Part of a small language model's weights: 13 layers, a variant of Muon for these matrices.
MLP neurons of a small language model. Each row is named by its layer, matrix (down: output weights) and neuron, and shows model dimensions 165-228. Each number is 128 + 32 x the weight over its row's rms, rounded and kept within 0 to 255. A neuron's up and down rows have the sign that makes its largest values positive.
A block is one neuron, or neurons of one layer that tend to fire together. After each block is what it responds to, as a language model described it from the Wikipedia text at the highest values.

L8.down79 [162  99 166 185 119 125 144  86 125 162 133  81 139 152 123  93 127 122 174 105 133 112  99 103  58  90 114  71 190 123 110 137 114  71 115 133  76  76 135  93 119 120 131  99 127 157  97 129  93 177  78 174 128 137   9 123 121 139 129 192  78 163  96 182]
L8.down412 [128 162 124  81 161  86 119 114 126 113 177 118 107 138 101  77 118 143 146 168 114  66 126 108  67 151 190 118 172 142 219 109  84 140 161 121 158  63 131 119 131 159  68 139 119  89 145 169 165 129 147 176 106 163 137 111 131 170  90 110 117 206 161 123]
L8.down589 [122 112 156 144 160 108 148 118 101 152 156  85 110  90 111  91 114 147 134 104  79  78 167 155 118  94 171 162  68 119 203 114 145 106 108 105  96  42 130 149 103 153  64 143 165 135  94 151 143 163 177 117  81  66  96 102  98 150 149 108  65 126  81  90]
L8.down667 [103 106 118 161 157  98 127 146 139  98 117 144 139 104 110  74 117 143 112 100 118 161 148 149  97 140 111 115 141  99  88 125 151 101 143  78 103 148 129 170 108 159  55 150 138 199 171 134  85 105 115 232 107 129 140  64 167  82 127  96 186 160 162 116]
L8.down755 [106 168 121  95 118  87 112 148 178 114  92 112 154 128 122 165 119 146 144  88 119  96 157 144 112 152 127 163 106 133  88 120 132 114 143 147  88 136 142 120 163 120 131 141 126 110 139 173 102 108  25 144 127 106  84 154  98 143 108 112 119  99  96 126]
L8.down1141 [107 158 144  91 135 123 123  68 180 174  99 143 157 105 111 158 192 174 114 160 152 137 112 129  85 176 104 137 152 127  97 156 130 106 113 105  81  77  89 123 126 109 137 110 148 167 127  99 175 185 136 139 140 149 116 148 111 150 159 126 151  74 115 176]
L8.down1292 [188 140  94 177 167 195 162 128 125  87 154  88 149 123 152 144 138 125  77 173 150 103 165 134  87 217 154  56 111 144 154 177 150 179 150 149  95 103 164 149 108  62  54 124 119 103 151  98  90  87 118 191 105 128  88 152 175  68 167 127  67  96 131 131]
L8.down1404 [119 142 120 101 161  93 118 169 112 116 207  91 186  93 124 104 108 144 138 174  84 152 153  72 142 160  94 128 107 116 159  85 108 114 152 143  81 118 101 128 174 116 112  77 121 129 100 102  88 104 142 100 107 130  84  73  96 127  92 171 137 100 156 163]
Closing pipe at the end of a markdown table row, just before a line break, often after an empty cell or a number; also closing = or === of headings.

L2.down113 [143 135 169 129 106 159 131  99 185 147 123 131 112 117 128 136 165 142 144 137 169 136  75 148  99  49 112 157 134 139  97 189  88 128 115 162 116 133 145 128 132 179 136 140  90 142 138  86 117  56 102  96 203 170  96 104  94 133 146 141 177  84 145 141]
L2.down137 [110 144 177 116 131 159 132 100 100 149  78 108 110 138 131 131  71 112 174 147 187 105 135  90 180 155 129 172 154 141 146  98 117 147 132 102 117 176  91 115 107 130 169 135 119 156  96  75 143 149 132 177  86 175 107 139 145 146  68 130 137 170  61 139]
L2.down189 [151 109 126 151  78 143 134 174 189 146 117 133 100 117  99  75 154 135  70 109 185 123 107  91 104 196  96 118 158 139 103 149 104 121 154 141 138 150  70 130 117 131 142 115 199 160 141 114 131 101 155 165  91 136 103 179 121 141 108 162 160 127 162 150]
L2.down259 [154 157 100 106 133 138 176 115 113  91  88 138 126 120 137 125  64 127 144  96 189 149 107 138 161 141 117  87 128 141 161 122 158 142 103 154 149 160 135 110  96 125  82 122  82 152 129 132  79 100 180 147 176 140 105 116 102 124 124 108 164 109 110 173]
L2.down353 [171 117 104 148 118 121 134 150 149  75 131  69 146 160 119 117 132 158  73 128 127 189 132 136 100 139 125 142 109  88 166 128 178 157 140  74 156 152 188 122 121 172 106 131 117 207 141  90 140 115 188 211 129  97 130 113 124 160 108 140 172 106 167 149]
L2.down997 [136 122 116  64 174 147 131 127 141 162 101 137 139 114  81 166 127 105 167  83 204 147 161  77 136 129 127 147 148 155 128 123 109  88 139 140 129  79 108 174 109  93 146 114 115 143 101  85 179 106  99 134  74 191 126 134 130 100 145 143 146 111 130  98]
L2.down1294 [ 40  95 127 167 125 142 162 118 126 121 150  53 128  83 100 141 158 166 100  75 150  96  89 190 167 113 131 102 115 172  91 103  96 154  53 100 173 154 114 144 148 139 172 113 125  82 140 125 134 112 167  80 106 111  90 126  79  54 201 109 171 156 117 133]
L2.down1387 [ 95 152 110 147 137 133 127 112  51  96 137 153 111 154 154  77 169 135 135 128 135 110 100 129 106 104 108 179 181 119 222 127 126  98 107 123 169  97 155 111 168 159 115  97 139 112  59 118 100 147 179  60 159 144 163 116 124  86 176 150 147 129 183 164]
Time words at the start of a clause or date, chiefly Following, After and During, and month names before a day number, as in On July 17 or January 11.

L5.down705 [163 101 127 113 132 178 129  95 124 147 126  50 153 194 111 172 168 133 134 174 132 139 117 112  68  92 147 135 136 115 147 132 150  62 180 133 127 166 143 158 159 170  65 105 170  63 126 120 168 145 116 150  97 156 117 142 141 166 110  66 155 129 137  81]
Mainly markdown table separator rows (|---|---|) under headers like election-results tables; also mid-word fragments such as Champ-ant, tick-et, R-ice.

L2.down55 [173  96  90 157 136 159 109 109 117 137 133 121 124 152 106 122 128 166 110 204 166 163 103 163 139 129 128 184 117  98 157 111  97 132  68 106  84 148 139 108 129 183 104 112 154 157 137  97 112 171 157 160 111 138 100 109  87  84 141  93 147 142 102  72]
L2.down368 [111 146  79  92 155  84 156  73 127 108 109 102 114 137 138  93 133 143 115 131 142 151 185 146 158  83 110 219 110  76  94 155 136 121 129 156 135 167 140 143 142  87 186 166  60  37 103 122 143 161 121 124 190 140 213 125 121 167 122 188 177 103 162 118]
L2.down504 [ 76 158  73 152 162 131 179 135 159 131 116 138 157 119 143 132 128 110 170 121 113 117 146 115  74 113 113 205 110 149 101 140 100 184 110 114 125 114 127 189 144 121 108  85 151  97  46 116 126 124  95 165 143 102  98  89  90  97 188  83 190 144 116  83]
L2.down658 [133 110 157 153 110 162 128 104 127 116 105 161 110 124 177 119 151  69 148 105  98 138 125  89 230 108  97 124 183 179 153 135 159 144  97 108 140 148 102 123 104 127  72 160 205 140 145 100 101 125  57 111 100 124 153 106  78 131 117 128 149 136 127 172]
L2.down667 [160 102 133 112 130 100 120  89 143 128 157 156 149 106 140 143 107 170 180 134 121 113 171 130 119  99 146 176 112 123 131 128  68 178  72 135 152 116 139 140 115 145 144 119 148 148 182 139 142  86 163 137  66 145 138  78 150 100 170 143  63  72 122 109]
L2.down689 [156  91 102 168 138  81 125 156 111 116 187 147 159 186 125  54 101  84 129 133 120 119 106 145 119 138 107 105 119 125 160 148  49 113  90 105 173 138 131 108 108  69 115 163 120 112 192 143 165 207  97  89 156 138  82 170  69 119 176 136 110 122 138 125]
L2.down1013 [124 125 131 133 102 121 127 119  72 108  94 155 155 147 143  83 192  83 132 176 165 121 153 200 138 113  88 143 145 104 143 112 146 171 136 122 134 155  84 121 167  51 160 134 215 133 118  81 126 189 235 122 157 134  84 136  64  94 146 130 107 138 148 100]
L2.down1351 [203 101 166 162 122 126 132 104 105 185  88 136  81 108 113  90  83  99 185 105 125 156 120 176 172 117 139 101 144 103 126 153 115 148 149 113 182 160 115  98 128 121 160  67 157 164 119  71 135 187 146 140 144 165 106 141 150 156  99 127 107 159  66  80]
Month names in dates, usually after a day number (8 November, 27 February), plus word-initial "acc" pieces (accident, accordion, accuracy).

L2.down35 [ 99 112 163  84  44 141 147 159 106 132 203 100  89  30 140 124 103  69 139 118 134  76 140 119 107 232 115  88 155 178 178 113 176 121 170 178 152 138 152 172 111 116 113 155 135 150 124 157 146 166  77 137 130 128 119 170 135 138 156 149 117  96 101  99]
L2.down61 [191 157 103 120  82 110  88 111 133  53 133 125 138 132 138  70 165 154 111  90  81 100  69 143 190 126 106 110 123 169  95  79 131 116 169 100 128 169 111  99 175 122 134  78 133 138  92 113 133  85 195 112 139 118 129 125 117 136 117 145 127  77 110 111]
L2.down219 [160 128 121 148  70 181 108  85 102 178 102 126 101 135  30 112 184 184 179 142 121 120 139 128 163 134 125  57 101 138 190  84 116 186 134 123 164  82 115 162 121 150 147 103 135 115  95 149 170 135  85  88 153 161 127 175 115 186  88  86 201 149 144  86]
L2.down635 [153 158  48 158 146 135 110 134 131 132 136  94 124 142 169 112 149  87 153 147 139 140 133  67 141  98 158 168 135 155 150 131 143 114 189  86 134 120 164 190 128 119  60 123 111 159 135 127 100  98 118 182 138 138  98 143 135 179 110 119  84 149 148 169]
L2.down727 [ 65  73 133 132 103 189 136 116 109 137 112 157  90 105 101 118 121 110 157 179  80 161 129 110 183 147 141 139 141 128 185 195  59 112 141 149 127 135 144 106 102 100 107 141  80 113  96  89  83 150 135 175 128 136 172 128 112 179  98 149 117 170 169 172]
L2.down813 [117 124 101 119 123  69 102 110 122 118 136 144 148 110 213 156 108  85 154 111 134  90 129 139 116 218 137  84 108 139  94 100 138 116 113 103  81  84 186 107 126 100 132 112 165 167 138 143 149 163  67 132 150  82 159 168 191 144 114 133 225 138 143 133]
L2.down863 [151 147 143 130 112 125 116 161  53 124 147 128 111  99 135 153 153 137 124 179 169 161  91  85 194  71 133 113 144 121 111 111 111 104 128 125 137 136 137 184 136 153 160 133 176 119 113  93 149 111 176 123 147  58 121  85 145 161 143 124 128  91 157 149]
L2.down1090 [183 200 180 131 149 167 143 177  88 165 113 127 142  94  98 132 108  79 147 112 121 101 138 134 112 164 117 102  95  98 129 128 126 102 108 137 128 175 126 152 149 135 144 182  93 139 119 164  94  96  62 134 157 158 124 142 122 132 126 106 137 137 117 139]
Middle subword pieces inside longer words split into several tokens, mostly proper names and place names, often after G, g or z, e.g. Alg-he-ro, Montg-om-ery, al-ph-abet.

L5.down1319 [119 155 119  92 103 116 120 147 130  57 112 160 129 158 136 137 124 210 137 179  73 107 133 108  97  93 125 114 154  69  87 152  91 112 139 170 130 125 137 156  73 150 128 118 126 133 155 160 145 118 139 117 132 107 146 101  92 102 165 131 150 114  35  97]
Degree and double-prime symbols in latitude/longitude coordinates, e.g. 40.417185°N or 34°49′41″N, plus weak scattered mid-word pieces and digits in tables.

L2.down105 [124 143 131 179 146  99 111 132 126  80 169  84 113 192 178 171 134 151 121 187 168 139 135 130 152 106 183 122 144 124 141 160 111 147 118 124 114 107  89 134  75  71 143 105 185  82 132 125  67 103 137 108  73 176 150 102 213 150  85 133 134 116 114 125]
L2.down287 [ 90 103 160  99  68 105 125 137 104 146 137 133 101 153  99 153 102 198 124 159 128 130 145 110 196  90  98 101  84 121  82 163  87 146 165 196 149 155 143 181 123 123  83 120 127 121 103 110  66 105  83 138  80 133 101 148 121 164  85 121  92 105 124 121]
L2.down534 [110 121  75  89  81  88 182 160 148 146  91 133  59  78  77 171 163 159 111 100 118 120 114 148 131 116 131 100 131 142 126  92  72 125 116 126 138 150 155 122 148 125 183 228 188 151  77  95 128 189  97  94  62 135 173 136 152 164 191 113 183 132 123  79]
L2.down624 [172 153 177  87  83 148 130 115 171 141 140 143  91 122 108 130  94 167  93  92 136 173 150 113  92 152 119 181 164 127 164 183 166 170 143 101 154 136 161 144 166  87  91 143 140 139 122 121 142 123 134  89  89 140 157 164 154 183 127 128  92 103  81 213]
L2.down665 [128 124 174 180 130 113 123 123 126 113 133  78  94 130 187 137 141 157  77 118  96 125 144 125 161  75 105  94 120  99 143 180 110 111 101 148 108 157 185  70 134 115 194 113 111 109 105 177  86 124 185  93 151 122 138 164 103 101  87 150 121 172 154 150]
L2.down1022 [164 154 156 140  88 116 168 182 104 143 134 158  74 126 129  94 126  89 130 122  51  94  91 119  80 119  62 169 168 145 131 129 167 146 133 198 185 107 132 115 115  56 115 119 130 143 134 118  86 140  96  32 112 133 109 143 206 113 130 106 117 100 111 204]
L2.down1108 [ 90  91 118 163 105 149 160 128 141 201 128 170 110 134 103  95 101 111  91 132 100 151 125 113  78  99 110 182 139  71 118 159 141 167 160 100 122  67 113 113 136 107  56  92 167 121 208 135 107  88 142 140 140 159 146 160 103  96  60 115 141 142 102 195]
L2.down1162 [183 124 126 108 122 142 115 154 125 148  80 145 156 146 150  94 131 125 150  87  95 158 120 116  95 179 152 146 116 131 177 162 125 172  97 134 151  64 114  84 113 105 111 148 121  74 100 163 125 110 101 146 156 148 118 150 145 170 245 114 117 174 116 126]
Markdown table separator rows (|---|---|---|) under header lines, especially election result tables; weaker on scattered mid-word fragments like ph, ology.

L8.down646 [ 64 131 148 170 130 145 109 112 166 137 102 173  98  91 111 157 122 134 171 124 130 116 166 157 143  65 118 142 146 114 143 135 154 137 125 172  69 114 157 120 122  88 129 112 174 124  95 147 171  46 161 117 131  93 136 148 103 191  94 131 106  96 115 132]
L8.down921 [122 122  99 169 151  86 175 142 179 102 163 114 140 113 120 129 152  83 112  94 151 141 104  89 153  74 103 152 131 103 160 129 158 134  60 122 118 189 102 185 118 157 196 138 144 233 168  86 107 138 121 125 141  85 133  94 144 147 141 146 169 149 111 150]
L8.down1124 [163  98 135 119 122  66 144 118 146 122 132 136  91 117  89  69 127 137 104 159  75 175 105 182  89 120 203 114  53 129 119 112 170  98 124 157 156 137 124 139  97 136  12  96 130 177 167 166 136 162 101  85 134 144 135 167 146  81 133 101 101  88 132 111]
L8.down1200 [132 162 167 149 180 103  93 165 196 157 151 111 106  58 137 159  98  80 146 100 137  92 144 156  96  98 128  73  43 116 121 119 156 103 133 125 119 138 147 161 134 151 161 117 133 103 141  99 131 117 124  74  86 108 153 127 168 100 102 122 167  91 151 169]
L8.down1340 [116  47 106  97 147  61  89 174 116 115  57  88 155  94 150 167  59 168 111 149 103 102 136 140 130 101 176  95 125  42 112 153 102 138 117 105 136  67 138 157 142 129 103 167  99 146 155 104 145 115 166 130 128 123  84 116 139  68 167 158  80 117 160 106]
L8.down1342 [124 153 109 128 113 119 124 116 138  59 129 112 158 107 114 132 133 116 118  76 138 156 105 105 111  86 134  78 110 114 111 165 133 164  92 127  93 125  74 123 145  97 107 148  57 109  83 128 145 116 144 179 134 130 160  92 145  73  72 115 119 109 105 172]
L8.down1411 [144 120 123 140 125 101 161 134 115 146 136  60 149 129 116 109 111 124 148 157 114  81  59  88  81 101  68  99 129 155 192  57 117 119 157 158 105 149 133 149 162 148 126 138 175 139 122 144 119 149 154 199 137  85 112 203 120 151 147 109  84 163 178 144]
L8.down1424 [ 60 111 129 189 165 150 141 160 135 178 120 175 105 136  90 135 136 130 149  72 172  95 206 105 135 172 128 126 131 109 144 151 172 138  92  80 163 100 114 129 112  83 111 148 101 146 107 137  60  42 112 132 184 109 139  71 102 136 102 203 168 147 152 133]
Fires on middle or final capital-letter pieces inside acronyms and all-caps words, often in parentheses, such as PRO-G-RESS, M-AS-H, C-IA.

L5.down1085 [147 182  94 183  44 118  92 109 174 137 109 107 131 137 138 149 153 164 122 151 113 147 161 128  99 109 207 129  98 190 153 150 132 192  43 191 107 135  96 135 112 116 175  80  97 137  72 149 147 113 159 126 148 179 155 127  92 128 114 149 149 128 111  79]
Middle word-piece fragments inside longer words, mostly proper names, e.g. Mont-g-omery, Mont-ic-ello, Whit-g-ift, Mar-ath-on, and also p-and-emic and acc-ordion.

L5.down587 [ 97  39 113 144 121 114 107 132 115 173 130 137 146 146 111  98 126 126 188 158 144 107 116 121 157 142 127 155  91 139 126 108 136  76 156 120  85 115 118 129 146 153 188 155  92 109 115  65 188 125 123 179 109 122 167 231 129 159 141 145 135  98 118  85]
Month names, seasons and "end" or "during" that open a time expression just before a year or day number, as in "spring of 2025" and "born December 13".

L8.down100 [154 118 119 156 127 165  85 131 138  84  74 109 114  95  89 111 138 142 114  35 121  98 122 142 129 112  91 160 120  96 123 138 193  90 125 188 154  68 101 178 159 108 137 160  89 103  96 110 136 152 113 121 160 157 135 178 105 158  87 156 136 112 122 124]
L8.down271 [113 122 175  86 153 133 118 189 158 111 153 101  95 107 128 130 127 126 139 121  54 179  58 108 150 187  71 191 148 134 142 106 147 147 160 124 128 163 135 106 171 112 112 117 181 140 193 139 100 161 136  77 119 154  59 126 128  93 157  99 127  93  90 115]
L8.down283 [144 102 123  80 137 175 131 131 114 176 120 108 119 120 131  95 131 155 163 184 116 131 157 144 176 146 105 126 106 119  94 131 116 128 134 182 138 182 133 167 120  80 143 134 113  86 125 142  95 188  64  84  91 217 119 119 166 120  42 189  96 149  88 160]
L8.down536 [113  97 119 174 119 111 157 119 163  96 197 152 194 160 116 126 130 137 104  75  82 142  96 118 182  88 159 199  94 161 143 131 157 164 137 100  58 161  47 100 147 142 135 159 131 121 186  85 166 103 145 156 139 144 133 116 125 127  34 132  98 151 208 102]
L8.down653 [109 177 117 101 141 121 116 129 132 137 108  66 187 105  85 146 140 123 149 176  92 107 113 127 170 135  99 167 202 165 186 155 184  85 130  91  82 159 150 147 151 161 120 152  86 118 195 129  95 178   9 165 155 111 118 123 157 121 127 127 204 139 135 104]
L8.down668 [ 84  70  89  95 139 148 111 152 115  86 182 126 133  59 123  96 123 173 132 126 111 108  86  68  91 124 174 123  98  81 155  86 106 148 187 136  93 124  63 148 123  61  74  64 118 171 138 136 167 128 167 134 100 152 116 128 154 113  87 138 132 143 159 135]
L8.down1088 [153 144 151 142  70 131 147 140 120  92  65 157 159 107 138 149 156 148  95 191 145  67 176 140  84  94  73 111 149 164 101 147  58 110 153 126  76  88 147 174  63  95 135 134  72 121 128 159 152 146 182 106  99 112  98  85 170 161  57 133 129 143  93 134]
L8.down1170 [ 98 153 117 126 118 139 125 122  98 161 135 125 133 127 136 127  72 130 181 188 169 100  91 167 112 131  91  92  48 190 144  90 107 156 112 115 143 139 176 118  87 125 144 174 172  97 122 105 144 135 151 105  92 151 163 140 136  36  77 102 147 149 103 152]
Tokens inside full dates that lead into the year, such as the comma in "February 23, 1923" or the month in "3 December 2015", especially birth and death dates.

L8.down27 [124  91 145 152 149 110 164 125  54 108 138  84 139  90 165  94 214 135 115 143 125 139 139 122 109 158  97 117 129  78 152 141 141  88 113 112  76 123 143 124 123 192 106 127 124 154 155 173 159 127 216 101 191 175 108 148  70 156 166 148 100  95  79 146]
L8.down58 [130 157 154 180 123 167 130 137 150 169  97 148 147 100 153 181 165 186  89 107 125 136  75 121 121 161  91 162 150 148 147 152  90 169 136 136 137  86  96 131 167 198  80  86 151 153 124 158  84 124 142 163 165 124 118 103  96 107 127 159 130  97 177 165]
L8.down254 [ 68  75 111 116 169  97 112 162  86 148  94 108 138  86 118 132  65 201 170 135  90 147 114  99 111 146 138 165  90 127 100 118 125 168 113 149 149 154 137  84 189 128 122 127  81 130 149 105  86 162 146 197 146 130 117 150 102 110  87 127 163 148 132 118]
L8.down504 [ 59 112 166 143 121 145 196  77  85 137 103 116 137  94 104 146 140 145 144 106  96 131 102 135 174 136  91 130 179 131 112 193 148 131 139 124 107  69 128 146 118 122 140 102 112  75 138  91 117 113 172  49 114 169 116 148 108  44 128 164 159 138 144 143]
L8.down542 [113 147 129 140  89 170  88 133 164 123 114 146 165  70 131 162  85 134  87 136 146  59 135 141 156 129 171 115 110 151 167 108 142 143 114 131 144 232 123 145 111 136 144 129 125 120 127  94  94  78 141  94  85 152 211 158  96 137  78 158 173  78 116 119]
L8.down972 [123 155 139 131  88 150 124 120 143 111 128  94  90 108 143  37 132 143  67 147 127 196 139 148  98 213 164 104 145 125 108 136 143 140 103 157 150 119 126 165 104 132  77 108 169 168 110 124 148 128 124 148  70 159 146  98  64 139 202 117 108 189 168 173]
L8.down1028 [155  83 159 100 136 116 197 127  69  97  81 143 150 136 127  89 145 196 122 145  93 121  90 105 109 163 157 196 140 141 135 103 159 100 134 102 137 110  84 130 108 121 128  98 154  59 138 177 102 185 140  99 103 122 129 113 149 114 133 178  48 145  63 124]
L8.down1239 [ 94 157 124 110 115 150 129 165 120 178 128  58 133  94 159 109 159 136  96 199 149 135 142 174 143 116 134 139 128  67 132  79 121  84  81 154 129 113  87 117 163 136 153 108 127 142 136 165 114  79 154 128 106 170 198 135 160 149  99 190 160  91 145 130]
Subordinators and prepositions opening a time or circumstance clause, often sentence-initial or after a date: after, before, as, while, following.